From a checkpoint of a small transformer trained on Wikipedia.
Size: 13 layers, width 256, 4 heads of 64 (2 for keys and values), MLP 704 SwiGLU, vocabulary 2048.
Architecture: RMSNorm before each block, rotary positions, biases on query, key and value, tied embeddings.
Training: a variant of Muon for these matrices, 323M tokens, 5283 steps.
MLP neurons of a small language model. Each row is named by its layer, matrix (gate and up: input weights; down: output weights) and neuron, and shows model dimensions 0-255. Each number is 500 + 50 x the weight over its row's rms, rounded and kept within 0 to 999. Numbers have three digits each. A neuron's up and down rows have the sign that makes its largest values positive.
After each neuron's rows, "fires on" lists the tokens most often at its 100 highest values on Wikipedia text that the model never trained on.

L2.gate202:537512526408512486532576468498548469567464503436597527478511551619587500518540493578429450508545524493507482572481561570591473380427563502521506597428510498545511504444515437478534513589498434422494567542461537487509615552465568481462408451526494474477519402491465528522528531522475579528517447557548438433436517563527505608447511466577518514456454494471499528529463402536444461642532511520502515433487457533493477583519519454476617447548536550621528419473567548496510503463466531469560490527417543435522606590543448447504530479423493602456528530602451517537560529474511526513483517493507543484560442489517471479444552572545481498483480480436470445526560541554512487472547428523563449505522585505437466354410504561510551525491491437556579456440461419495459529515492467
L2.up202:474562518460417438431514517447505441512562499360552509501475492533482420540482478458563470590478518474514528514453521442533503558526547553494546530526441612517631460561473484508518474515501379501480497585553553463469569490562471530500520464514467506452602386535536530631454524596421445547453521601560452506499545544446451537475563438384505435461518530426489527537552471481460467578447407479488529467594493428457523503562593558445531501599475534455407431450491458501419501460501443560427465496473532500557494434585530443497454436459454499428402505560496449443473460583562429524489485448522511515489488464547507459491552529496496428546449530419535536495525503393520476552504458387466545540441519466512462447471540462510460464509411502428569461451555469572530493536414523
L2.down202:438453513592540346525444426587577489521583499452496539527527564464438487562504467583522510451558481446550520440508517506451438498593511494507468509420526571525484560477413493456532406512498476548452505579507388417399451485563465450432557525525559438691474513536548466476533454462582538507516485528494527498580482518535548488538516459489566482444410450409456486496441469507521521399520469590501517569483494483498601480470470417583461563481530468517513458536494489445471523472510526494426490458537407500453491545488556481504529506433525537575514505540489510567467466524498549430526572392453504528504507466579455443533457493420413499396561591517529435570465524515504484524487601456477552477539519437456518559507460523500429446516434555532383572547430546487541421544540435
fires on: ".", "}", ")", " (", " |"

L9.gate407:504493521554494552557473461451448537566499510525455548556534481487567468565432547513467556365500544506477476513564513517533490479417559501505500519456525476541497561531480501488426414558507531487503593467472456564512513455548464548450474506454533490449546485563456538503528524498464418612513475512511425459480499470489487436466531514420409461566425504463457568496499492511545516556535495461471575596394540501446541436497494559568537573456517508577534532549413463477404518480525618552570505488537522480505468439499509464509505523490491440588507337415446389438507575509488455432502583529478567576390600474486583455489546414607478480434570497518492568477465475545615591400480446531449411525509534500514530471550495582463433547454493432593489450586561443571506532486440553
L9.up407:554420631530563488537497457501503508521501485441520525475434600539402464578607449549436373512537490471505530440528519514430412486427553552438483435458388512573543419477494452512536393561543470501436480444456531529445544496448498411497558402502484497527410513515532503511563520400554452510550448582572552517482531567619505542478451488485470538429532452504470516513438489544447495561553555387523548519489434560518534497514488498636508444362457499586559426455565511547446582490523539467491517523544471535519484509578453424453448508544607433531416575541520507402505503531494545518490508498467484434358537516517538547483434511452479509570466400531515479560530465469504521512522484496498491499535524417515555529443449461479467427546508484487470555484463432531437473478495433
L9.down407:569536534411454559555470523492385519514565508530499520514534527554441453531495540486415508473481491599475460549455493532473560489425490496535455570513499583529453490505553438483418456444497508515475511482493481609441587484522500447610473585470580409572534471574486503567412491447460517499475421496491466439423447569449476543567491516442494436566451514460597549532593483506541506502577520487490573554508480482551468408509479452501479484492473508400485547494430476497517464505517517558481481518458577558517402521465529545553496517399496536561523444435502524506528564495523503473570517520466521493475533467471513511456538488516428427461593493557447685553553573520599414514400493478520620495510548556492492453517502531485390533417526532597515505552586510579464531575328479
fires on: " Sw", "old", " Sm", "w", "p", " Gold"

L2.gate287:588455467487514526557490474530435584494556483563489465501454534439434471495483551440529521541498481502531579470522540458524511370597504507434493461376567566480430469409489518453450584476515590457556448491446525432493595384526478542447450523477488409563514404485555539527370490510526468512521427488526512589521438466495572480400525575513590549515463460559479497508462465483598512545526409539449535535628501623457510490409562549623493565492481551435497486553492543551412487470539527442544522456407514537506448536454475503515571515419481499451494472531549522523465516522491424511499427462608472477557515504492488434545515452557477449447452460532430549444506479502516434448501492502547523445512468572533598401460526511437470480380533456501456558526544476489462472596544537
L2.up287:562468384408488449542471527492439512511482547502451487472458495540485481465484564453578611518498453513508399477598439473428551488593545524428529500559555524495541533419483630456535593432538529479568580589386517425540515536450543450413489447472490498517407448529492424526438487520529517476525578474473514571540482433572469582344506543486606382525572552511494451563523496409524510546454457522493561464595523568505507480506560551539492483443478457479489460558448489510487496444475576519586500464529552455453457588419524535502557528534475553573426499525556340495427494504532488486453468570573538523534484469441504490487513547467528541551488470528501530474534423492577465549459477503503545526460414564520540511538516524479539511419402461526439583453507468573507550470546447
L2.down287:496496482461470576556480471548397578549551455521475532512481499533543530435490497476530550465537497472540467416533469452552486396574581414459448544480540538439510508420436473489486530494544486476549506512588530386449568437454504477459483529475502476580396523504549577542451564478530513565512518498500446552481446524481563500433455486537543519468474590494546422587416505448522560547508533484476482434560574498464434512434567522526437490352537435470516472482462528577446541512501550445510553378410455532512420463518632522464571547578437456487492451546522520534437539574507429550550510511630501510474548492440451456470554525560562431471507390490485501474578440548493458505522525419542496582513428619495555515538559499418499454420486488466360575416500494466481539491551502
fires on: " th", " Th", "Th"

L8.gate503:532565493580478448502457487396471456522468622509582432534565474526471442542477501578404487518488537444521503488485596572487534543496601504410515508523623482577452447459533500517454426497518513472549487539495526503573548447475473489460369534580563420407469427560417505549531448517544399491554519524535555536429523510450544451424518502468497462564524510569447469590499547551409525518433370576523565514479551539553376473443498551545495542487452478483488451447568485428548416546463478450484510399499481497553416549509507477535491485550505547444491504500519488458487482429571472429522386500566511478582482530471561419510544482523546499479448509484544374442516576381534568466553595544494493484451475468517499552412547418474446460475499481498565512458443545534501551526455469
L8.up503:495488523523559442472495484459502499492511447524478602440431470500469523406540491524529508405489539345452454465585562395472531388498531366574509480507596455457642457491450593448488628458465525565508493379470497514551484483467516428464527430502541514516521545490461439532528511490514564462504574435356477448494542442550469578447449507504571422496519526544511506495543477494550492455541484456467499489544509523515514498469447439428469462524477485460486531527506522473460590567591552450508424608452485510521442461541469465485444536563559415558492529523498406613479523607491462515542471483541576593426538517517560537491438533446663505561490494460497500535537509502448517475613510485558451504487417455473428515460548465514541528475477572407485525556505558501496458495475531
L8.down503:484496434524419497600548515516481518498521481439473389542533447444453518465444450462479467504502486535528505426406403556488465530504433576559557460452546542520522537526459527515521518438555436531545466530516467532530586574428404597414538630505483497510526522494467382492532529486429580397507500515527450492465508452522498464529548471491562473449457509490499521605521507474439557465479456605491432522611527536469533512481494549408490558466485463502449416467439545463470505537460492547325584496485581546478593489427466544442477543498452581491527485539532518533466443487439538517545423446509500509430451474513500574531539514446479564470454589385535498486530523498618457528443484375442588483487526552549556524503541550518551489513478583445496503620487466593565528590474556
fires on: " ", "c", "–", "O", "y", "."

L4.gate658:512514481460515584424537548488459533434548497539445487446505492498402631517457557485552510584528496481485544496514458406478573532552556470507455548436519533478515475455504520414436478491466478418495524497494532431522603489496512478365543509475476475457458411438528482531502529534481504551507438531517537523496443543502534532496512462581586467488466470563447510523518427456498558484565513571463508417496498585609487530438472547615554591550481455563592526514470512449440511548509491495553548415452598532516467480517403549507483495574394561392454583488574471439437424508561432442413498556568444458552529561509501579491524459490461537449538497553456477467455483615647520453561555523587524463522494449462596418430499557497474619421558500468484464435496532473577499480473461
L4.up658:430456426491463493443511499551457558424540527496446516491532441474466527449482531530454469478483490407464486491455469398482548426560516494459424521501565456462473387442542543514532585471517446513502531541514491491460601499518522506514451490353533526490514592485493398509518528598504512540512529415594392535617420503574535427414482544407613475509500529500513403553539518473507576469495484524503541414585482555592582445478552545515487460481562529470448547490457424521521554449597567480557555418514493554566528546567527564429540490567462593456485486577567544506450499428554467540432457559533499582541460518450552564498560519538507428454411550488490491488505431488497396505545543503457482504547513513451491520410496417473559610458493392418463453478566480481515469506456466
L4.down658:658528466512501500512461479599436615439502513526532575499524416509456504520436511548531572484535528570494512397515440419523427428624563522515468549538586570490436523450487584513488435461536528457566475433508450462507559523449541413572430403442473563495467504640537451522491498587576505564480586466546488586483406593535542511474549502508612567454487507514567496533460441371531449600536499482537590433518562589593519451508506498555498495418479551515528515502619463468459487474491559509512529507490574562517492476466573497458573546534478446542486495539570509491462515474582456498490537502523438461525457502564515534425560505481527456495472477490543514497420478611483416475461585527528492534504466545455532489401493482471469559440503491450542475395502485500552499476474441
fires on: " th", " reg", " Th", "Th", "th"

L8.gate457:540346518470475438516438479497512518528517469471526494594550514548438388446547531387509604606370463491466565477533433415545573398521483511455526456440527443435475547553505460446411501458488506590443505545408539500507512516493541548510536571536569473526498557462465537491449464434467532527475512463538439576481584519495469497584567476558496554485491478453470552468486503446438483563529520502511384497509447461515497482445466422491537515560496438533477474462368551444486555520548486475480521495475586408491600551534554464509506411460462601607422496534490444518478525527500548582559617527515493520502503545539499456514524530502516507514434474587554569621510510535580463510519537521579505457493456431488494498513518439449514431526553499413556569575427527553581398446530495
L8.up457:453451443529489446511496476448589458356527430499528564456537489552450534441483568547551533468421544549456513470567557563473500473564493431509552466546474505365517484596498481517563517461538550543493500490493431520525552506470517529432482460380559534493551600538495472478622560442519540488502467447567553418501528500479505531503483546544565448475522506491487412561529499393497398503539493586444516438402470521552541538486470514528497460568403469545521534564402598502410445377568519534493505521445541538534506532555550383478470419541577524562457496460456491539502477417492512517524390535442528437508481490587500485511551449527546487530454647426414545464551520575476480526501428439530513436554431487450471532537478525462452504502526450524524608485454432565491430503498423
L8.down457:416481482393502385409398535556529441512486463440518485480437492608542400489503454463536570629572527412498411467519499472553457495481517478481542458429591479423478491532484440497513499564452528546500446576502446447451474519544416471541470481523503407499543584546496490499450524559378422389458522445472529461479394493544431497587507482310490432569403509435514480547494532513565555574494537474516499482516488492544538466475409432521493434507488518467578545515531472444559515526445458483495481455475599495413497415434509385570544467460573528552476528507412496495499526466483469514524464480475540512442570503497427519492514570453427461484519416501549524607503561539484472555530540513518457565505510518481447504498467410554508443471505515531486566488466407413512462473539438
fires on: " (", "ro"

L2.gate702:462583468461487510522504467551566480463562477554485430433556444536517476431446593426515607475568529508507574497446488562497561415435479558493487512519434396455563523512527530490494497425480600491526507552484444605492512568521616439456481467512439551441513559474491484504555503499490476557579583545456456519533519431492526443478534455543454563565542464509516581457436538516483510422556495548529453495441575446452560477512525495521534473461507531495569497522483566441558512471540496528428521473496498505523469545532545549456473416412479570649489566499430442465518524481564540499447521457509547550488467464507528518607463578459422460394490404519449530484385434550554591452505521536580527498566471598532413559460387536439536366423462513615502464487492488469483480457452401
L2.up702:517501386598508479492503524471514530494528527408522436444476580555547503471476456518437498480368450442478472458434550469566498534494463456510528563493519514537551437460431589640438525427475512454512406456523501491436529572507407573498522601623488529507513430517489459576510442539498548466572478529487404446517503480494542562537505543526586558460543543560480541529536594564538579493502553489487456445529608500478483552449528539559432459527547476434524464596601463464491454496482523530437474519511468495406430537533463524519512559424434544461452503515437576513483457423475422553522483516533524559575579494536442506514470479370486561480545446566507488443553496563422445494479625452504578467459460421537458518579618552523501462551558461446460460489524438465485490432431449
L2.down702:450543487527457502542468485476478551508502563469471407424476595544464489522429406512511514436448450525616465539506560510529558572457473528509519547419476537492584569572431524472529489485453501523545437511378441529436533565482438541523402552534502500551490479537539494460524470473546536471531554470463432480538455490487533476497452535621532522480544466439502453496570562597589472491408521483573554445485575497422470528521505428546565484552633465423513525481522507445525540469488543624471484588516521538521436460596529442518510559514490512463616484576422553512461539539500501512472426504631514504535514527517493559430534495538584547521490519551579530408550514554565406553538482539526534525406425481524554562550486558482501608538510553518466451519524454396507577410478635
fires on: "-", "."

L9.gate664:462483499413495352476441623535496429416479539527505513543497503480549468378589544504530584524475504429493473542496610561472449474522554400481613535426509518504596469423516487507462469537568556517527542454468489505528415567401465513500493527429538498407483488460440587376554548530476452503545578549427554471531480487499502482437466488470489548524495499464547529531427529426493499534471599471566490523589495450479549535433598534541524535436450445428537553538564497566443432396451609533574495418504485605506548487502507438433494488436377517516533474503490525514478410448560427435486411452484573516551542526504571536584528482486590525555591490491555512547501474507481589486550428509544510545507542494530522502572558488501513551505553444517531450533459431506528509514448510
L9.up664:506477442483454442460575614513526494541528514508552514581447516489520536521435497442442461506528448471487428563585489476520510525465559444526565545416596563502615536460478586592433483540497524536422530533464489462515517495525593467510484494481443518428536485517463536436473431465506529488521525474470530472576570540484444496438505461542477479578482441393507453442505522531495583555527545589473527528505535469504495508433521522465560480501597469558604475465489534583538516487450466425477420485498521435447495517567467379461569495566497527533400567483498471461561560524541546493497538469572470405569568427504504515548466511515441501422433413498600613458629495567505526522567468531421525437552474477528508538472501502602517397481498467430502637506510529451605521350430503
L9.down664:475561446535475471531435493484521504491532532407642501516471520406473520490543497441515523526422485565479545579567482505513481565510562533521543498461537552537476564470524505494601471542558507642439511488463493598541574478425672509552583512582492497470505468540551578505377401502533533539419537553481459434544553415435536500409414469521479454589510476551458480563434587510460540537478518480404506544543489531567579554414450522445558564490539431444497440496449457582446517542542530497586482492540485487500488409476505570524546639492487445456419447572535458548497518508576480536440475483513533433559592470523460470502507510516495482479560541543508559558500543488486487490516551429562491418525466429490549495481471530584477436488517510469587449523377441424471501518539525
fires on: " of", "s", " and", "ot", "–", "ron"

L9.gate408:458435508531459423430531563484586532489457467479591486504519530593609534607493462481470545488393551512550516593564521511418534441497493463479503469436558516480541468468544546420517585537488486517432480533505492498480520574482487616477367489471535467500495513589384563558504476487469535559563527487525379453426520474500447525398483456439512475477483497412539535484429528443517587576457485452530496441476400489476580523421602499577492518510522431581500447527495544683494478475486489525467510465463535450579513490506466421444582553513541451457519576465433540546476553475469458521512595519524543529495509527529517528449504440550449595503453545490536453607520473550569486591533441486472435467488486575534524517453476530461532499497519501495478517467520586591659497492518428
L9.up408:450474490455584470468471523453575413598429506535605461522453441573551481522545439454529495573539453479498414415470485574498485447478453429497503534520506553433458613548494507482449414501457389527463499560454497568481480511508494608556515459478508407580457491546460533517563496478455545554444526517597510483585580550526524495514445530421548519491536501478630458421520431406494562540429525588557462477479489491462492455414502426474458550450517403517469567478496559477529564463533527356423498455496506545557443548430482465509470404554532558494450500517510468531539565463573542595486482475542432540513556533519455534475526473489466480505416562489569534555658537415439458471469466424534514414453479497504562601530518432492450490518513479475529456519458531544601501463443476
L9.down408:453470507404555473429473490506488441494487534430498481476402503532528551518451525558631585598460444435501458505673595484506512509454546457472504518530532500408603466405460481561493468587507520451503493487494517478517509375491520523458544454539570517513515592510422449512519503626480461535551561444565418496480411428433411444516532506418499477485417608463464471514522473481567573518482577462593435474586522454509525464451504459552526477465491472498561545480474500433485576532420516523479503506398534508433555376361485348465517534533512504506505590477492492436485500497475507495531545458472504424510531442537481518551469493446479486509524479470550530621520545504479507507512536563487488541614493539522467577476443545520518494452451627556529469523430461497539501516453458
fires on: " (", "("

L4.gate469:490501529556519412517499480526410525484435471492497560424561518518487531354418548525571528480481501550553412546445470499512413414558584539543478523526526421393557475425522450492502551638481511468534505490509467455549493585513510469451582560514530477518446499433485490497442434561510633570515368491492480491581572519485491575457457437493454550573533570537553563542394451558442509565511471454481456478438570417515542521513479505387581483410509481433451522514488503429579478453509528468448458535526524509463394523559471395520477498377401514424534508534415533450535450422483477466490516536551466444461498541523518476519495477572445540491517432440469480547525432494491539451500545565525548557573480484476437467530419482562508429407489556486474529468461510528465544453413567
L4.up469:593562492597495521528477526529494448485531468585515441444468468542584584448523553462476534450426489567495594529455479489568449573502501455500499557432468535498474499502497574543377467526419504501560416431506361458450462566556536484452508472475540478459391503443498533478487492567437482594633447514587485569550574508441504595469543603513446619532444431548530529422377491456346420503516444453492464503606487490484510530474501493485495428404528491495447460567504484452554529457479528534490447478524566486462475546548472471504490529472448469489490508481559503396486520412608396500453492534537496520526487508484578464547519538537470556576498439529449508474490532467515445544457449489445530517534489498434486386610587492563501476508448497472524490466455429476474468473579560
L4.down469:449516569542474472511536465515440512398492496507433497468466522551520515431371467526536491485484499543500476535542456378575516557483590574508370554472460542531620564438413482544505517540504577465493531531571516467551659411512494510528494426565498438488488531489411530501464483580565603538472499512569593560501464433547526513545521482422507544467552565539539527554448518563455485570565492479415550538468543444513521521534512511477551503497540520437494550477521478428508420419538458572471483575535446548506490550476407412454563496393476515458461465524437518439524529451549524547449441460593510485486424528457500543489551442569493497501506393510482551499518530460417550473513574460546555501531485492418519503547499573557556653419372552509525553570474432537493467464476523
fires on: "-", ":", ".", "25", "23", " |"

L9.gate191:515563452494518462429412508455520396529445521459490517418498534605511461488465508400472480481538516468452525507518550447523583466492562557495410487412580466537525482549498508374516478548448473509537437506467511456460451542503492479394548482566557447432449431422526580543545507491423508470480514562539471438610527520490566506497468546417479628497522535567464486516459510476461586526490516510491478451506524472509423507542465527671486458345562584659560440530512511471548552477525522469575556466488415551503575502490507525538556492471527497518517530518600528598585425501450553456442421483475452479417444497496553595578430429494430481462503539457486524540418425463426500540527488478469512423530570524451480463522570463487428466514437507506558473488453432507542479494446552
L9.up191:509565518422443452500520465487464485487513446525575575443398434487454568500495511521541573488457509445481511516549456450452458458581364546463572506507497509502526529516472506525536448587469489559492568377454466541552647489437541500459539519528456427407426510493517623478458500483620507474389506476443588447504517564503448514507544513549573496553470492474522496442494412453492434505449464532540537464512554585469434539465504417534541545496508491435533522558506430502548530496502418480545507454422428431492427456516443457528502440532461593498627480494580495613477486589493545576504514488481601500504452545502440583544555543474504483543551438438570495445470452517422424503548508433547396427527513437485450498509519534478646443493410541487502523551555511547570499511446488
L9.down191:422510523480470386512550541503553446547507523538553413474504464510460526528525454498567496434542466577491478460498534409492425470533546481468424328487496591543556497469534495422383473459536497463482517454437480488438531436423487491519466492540394510525496534519500498585568509542485532458536546543346533589594499464546499576486474420598480484489498419419507519442551543536528411519488566489539444495528529553498473534406517483582528462448487442501453484406486549533512561543481600429529500480493536404503543487389536455419601460417515549564485424513450479522452418456423475573554562496549568540486566492499561465556512479575534610570523576577492511505535436481447416585544487493435481480508579492529535449487461485489421517470472548516471417525578531558474483509507494
fires on: " "

L2.gate461:509453500562510432492516509460471551407517507416479548427454445468399488563517472449487528544528513504525504600613534491497522369473468449416582529504453427468506418508556477524428513496496582499474464503417525455496444521492516421410496498544529472425489486470568473520557485557502546508578439511506473502453464426597428590475442466524473410530476477489468522521513493486605475525578433463469614510519596525457587487497477473490519525536563473479448365526484563475454573508513519536502496497569504566498466452472541530395461481528518519420510493457571411408454495458478491590470586465505574488642526602459547408499578435501434506359502481522491477507495497445515578434417470473447530529512483502601462390535452485451526537460461530534544565449526518408514439475430497
L2.up461:427454527555502497396429491483511407457629518578425503357456533472459462422557507527415547483511534540553503562549432513495529452510488538503538437444502484534521495492509527545493546434508545507464521521491554594470506498545517455489528531496534387516490480496562473539465523529445532484507405496515474564493409455574500552482409452482504363519516533468428502524640485412437475539502475451438538520496504494495565534440475567648500569522527482416500458541433390549443592491483533455506497450575553629424428526470620528470492567497479431421440455512589551513506573423530404513516513494586482556561490442531474480529527444450536511403462459403513573454534454454507479468530471542436493509460417523539473419504537484486462493455491502535532508431528526436473474419477424
L2.down461:554521495457514448503434514545393474488524495411505628574500460425493410501459506502543438509488458559464567471421531527434498444553496431512505581469478464478454536478461463585468545469485481559476498470679506474504511558396489432448519589538513515529435486517545461533465504510503599456456610464603419567454396495569520507505527508509463414475458525572484517528407421489549530478490491462498516455481516553545526518472431499422419502477567382534529501495540473460474484488439466414487433483544442593460552572406474557548557535562505503450458457504472533516466446626467502519488553458558537546487501550504437544441484431427599492455467446477563596467497470569482476577405447512422517413533507509499479456519485503372525485423462491403480469393470473526471452457491507
fires on: " Th", "our", " bro", "Th", "ath", "th"

L2.gate391:585503547439484496586469422459545504482408563423575466490548507476498522467529497441462552502523549566513467387530522439504446484503595514550513534533481447508456419507427521489609480470502520567481502505422473592431545451503499504508428570579487461526528550525483432367457460558490452527455581503680489432507478483467602469557535581531468541560463427542509520608408528535374500502525558479518447565580512562496501518529479524520603481426456442394413500511514446543399511502402458529517535509619604492511473496446521507519490466505517526473477441483498498510480505570544459607528524525491522469497542484475484565521556597517500489481470566517503564538463474483527555514404499385611446491462428538575539459525448439528429528453503511566523517588504524463520555479522540
L2.up391:535466520539474473519483539492526476524439530498547462492585510485436533488538457450450551473508527500469525539521514449554444472498483520435452497369502574434538514532604466543434517579518490493571444482580358516558518528544443463515506525460566515510468510472501506485478546492405455522529523468564520495472466446424443490408549518246502549474426512628470516420500485458589549506491517509538468560477516494514499574540460490573404480546608506516503516548559535510490551443516468521400459496514518506534507530601442522556440573474453548444449573496498504485570537420586514525535571430533467641511558593525484556489451512500488457541498628414527460505557471506425505417515521493423407520503544457528433536485516546537491508429515542492470536520563495410436417410533469
L2.down391:439461471499489570490495517493459528571524446574449513428403448531523559526381506512509452519515575462534506638490542531542535566506531434438471484472505434555552530459523461478495491472411478407377473506583493538490513568515532440554454449450452515524539409491498562534512400507463496472524485518424509554463579464407501455540409460451449483536586443557460644399519541608557489419448490528473478537443451560441432528510516473533460470468583483519630501483430434442531508498544490504391426426514481582557524502542546452483570534521521556477429478422531522458449472475475571492568533467493487447547482510479473580482512499481505505574478490524442415514434498521511504472502477515463472447390565539464608509437533521409557518597507541372492499480495556572515399531445520
fires on: " as", " under"

L2.gate611:572484493487519481400520471445405453541507512528467544439456580506544494479507475418526563473457463560517485491536473465542553489589499473459551579453511429489455486489482483526524537371428482511547629516577464524576464538484499474455511498511518455454551448403516419475471493539539473440504510465550527524498415543603534499487527517539517557425512513500591596476395420477561407515475505549527594427495524621554400545473496458434512405531527506548560485579477459378506441566459570490515478425462486495432452480488554536529494452515481567427426551533470468492460505500542507528471532481480489483582482435452429541491542474466480570425492533491553545440517366569489411520469494423555509441447466394502555583440489458430479517466382533455416480581410527480595536574533503
L2.up611:510476536458548512363472487503482581497571549546457532474542559551591467439420479454541538448497463524450472467489465425538521458519538460465517567417510456464453500481445562578463577334478478555580580506535492530501517475451360475490538458482416472417558532452562498507451481443506479489536576441523474513438365537587535435447546566498536537429519470541528568554369396525513459482467476529548557471479521612548424545541542488506511483508511571417481527521452503385449474549473572504497471496495569525488447515523563552520568492487498518469458555411511450448395465494575554456507552566483517536588436455456470514490539523450536480399529493463526528509569527619496521444484449442563520510438484481462552541497495482435559493396422567410435527560515504528528471550551530
L2.down611:578487505519431492549533570539486464460506579468429583479545587504478466415509457522567467502507564506525455485562540392510380506539557453435478553553483508447445526534553490455525477443583554509484457582511459480464528393506428466452489550468474497545487554572526557496522423524481512557496539432537507612492433534506542421435555545501495517378469571526523454547509494502497479519489479486510500480487583605519506563507520526451405601475475538557418489590508433465362439522401500572421503522544463488436444496492491476488589495587490497492474502513509519466437465423597442478449536501483437556580432489515475529432579482553649548432396596455504436535516485617514452496571547504506466481446486530479538488511489524497545466472509673496461539476483526543591454445522487
fires on: " th", " where", " Th"

L2.gate665:545579582475521566528549500526586510570548518555525589582590459506501469553535466477464563472440518473482554553444476546480489565444515507475488551517369493524535457524592512574440500485491517471465548598435525539471488506552502550575468414580471537512456460518562526454469534612422513629502571601428468469539505485498536582512481530604504521583552440564491487506526515493492437502567484484561544594372483516529491534516494399568536565514406548459460523524502509549452441468567501483526441569476521473437468554511475558479459482489513491575470441505562399571471551523533468400381561585437539573447511437512564469533495496483482470544533508548561494577537538466467554362404536434606488459468515498504596485567595501467534542519486481572544445484481510540487471551496548
L2.up665:552512506558480479504552452464475466467491512555581414513472497504499427558471487525606509498489548527522520540524463482406563577485538542468528529596514564505550477432522541426477527519501481503413512519529484460442628438505441534423469539467506477572510557468540521542533479520533522465446455588513438488504562528555451498502483515495496516501478502466531528446385530541486538423514542413530488459450592451448426428501524519519492500402475462487454519382513582491543456501501642404462484443490369509519518477557492467508564575537647519529428448474569586586587520510472577455523542578493496382547507569600479561506444583488554464508502591397529577474562594574545485506557444518466615404551531514583504418535500455476494517528512498500464553514466434487499517389503502
L2.down665:607561559508494607442462460513514531496530496553458384486459428569449469543489446566436465486485497451541526523417551635497528463563545496500374485579473506553541372426501491479534446543516528516480501554501566552513595457513482450471453472485427633583465502534511534466437493569426452505543449520502509472532504472523470597503508438588542462431519368468525515536425453522476499566507566465498451534444639488497542563516564494569440489440432563486491460436465506470495503531513598484537511533513517458491459537545538479463533537474512459498385471487482519463513536506474506593443511574419444429524487517488520494544457542491477563429532564425461436543537435455657479476458523507501444465504501483511500400507549439505460489554505656553483523466455496540395516522520604
fires on: " Sm", " Sh", " Sw", " dif"

L4.gate162:496555458540391499410552523487537548432562510554402499525385547537580478402492442445627490570536428487459449498424462458518488459475481504506584448468473474501431447487540395513544537647476503493468443454571400518503431546554427560461453588505490443570464485513478400516473517520485503539549519563449536523528566544455487491493438541462551571541528518475526557479489487556463581526550427483468558436478555492519546532460490513599443482434499550527464464471456548517500542434447496457580466487613517628482550536523522451493431525468464479399490476530558512464553425451530401499476550462568438563466473576447533463473501579578544481586558547520469497507519619550462524540488461519540488525438421395432439509504593522578621508504486503546546487513516518525515485521436514
L4.up162:515548496557489500479443475445506483460498498571492413535570525554531549440495516486546476535531471496551480574455515530558541569499496518538449535519513544475519476444576377462463461543499553390402491541427455383503546540504473525516486437524444413555579580512514420543507523523560548534511456566470468560606551472435472565575556529501533476486509504484407461438565479463353546429586450397475457453496561510526528549477501530486510530531507540549500528478508503398457528426519540518463490525593645492552542594516561485500418439454489431499619502489397522450574427493552464461426477487477526494485448585460514418483563554517586476482580537470492479614510590510501386449579475473511516574542514453438505495519524516505600405559527515495460500420489532486401533546529505
L4.down162:539564530499371460417523494438431535474548531515492383466523515525588575492520491510500478582449433505471481469504466388517491551482494498491474498535461518421484476457495448493516557612465540487454549497466392509585420428528459535453533494528516495517427537477435397505504543534566502449411498555509474556417476434537421495434435461490481449476488483434453441574578516555456468449558460503433599523503522553458509472520534510555525476535557525511529465480587492401550550539562518527442479502547531506483474558555457439493431506468515485441515456562502488519512484454517526670450451480554459477470484512450560446489646575548553415444554471549534590517475573480545506528453471598553475538511582460562454500552484495563608479459362501393496486591511541553474498557619526
fires on: "|", " |", ":", "="

L4.gate401:470404501558410556530539497504506532478423410549436489465541573528620543435572449561574567497514489532472498452563517435460454577423571468440467427477578487503480459404530563456497510523468490434426500488496506504536526427499460405588496487539452438530508495429521451574514504474514502427411514466479498410466473507511368487485535494599566496506469538458501539509400508508538510491530559544492529465532498523491514444447559519636604512491513553563512503542473479528385420527528479423530483415535587490533467482544507541446459533526415582521546512529543554470417391455440435456464559527518487599485507435541520486430516573521525533592503489421558493564469437638498562422545478527562521441432469549477433519473472483464518482456620454476489487481452433599462501548515457
L4.up401:538536455491576452494553465460461594496512482506496508541441542473526456485576481550541557468536445425475458550610472413465601433441419478451483537434526490437559517597547525510447470510524523537508588547568519457478491536445455426548568555477513458521502530479448385551532595476404506493466540562486580396536526518499505522469426529482514433470510485447461445459470408434550517593531487542533500450497477479566517538473559530509496617492531445485567455469451427508505565474497512454555518539511480563460456401539518498634489402471540534474477486556606481537502402493527472486518569550596454493471545552443455601557508612449543534470451494490535479434440456465427446509432505499448598508487473529482557460412457465446503367553517491462560518547509437540645473417511456
L4.down401:519612504554463471588501474495538459427486548445464537476484522458498516462533475507632481461530478462494542430567522487526467597492552468449395503511535483543441602491536459447517479467460488531424483477479379498562549476558464432545500493495443472579546533467485444453495448491477541476510496548569559509454459507468537514421487377605481434471486546515479530498457391472436608543560557496397512495456534561519574493504564592524487559462515481551423526564459470382409470479445562516530442536479542472396533536498444377530519450519482511521498425596485533616503470498532474602442510474459472463394536447487438551488448500470575564585423469543508545530580500573473523470399587378496503476513523503468509494468456487498401464455469495487524554455515404521547498551584562
fires on: ".", "se", "the", " (", "th"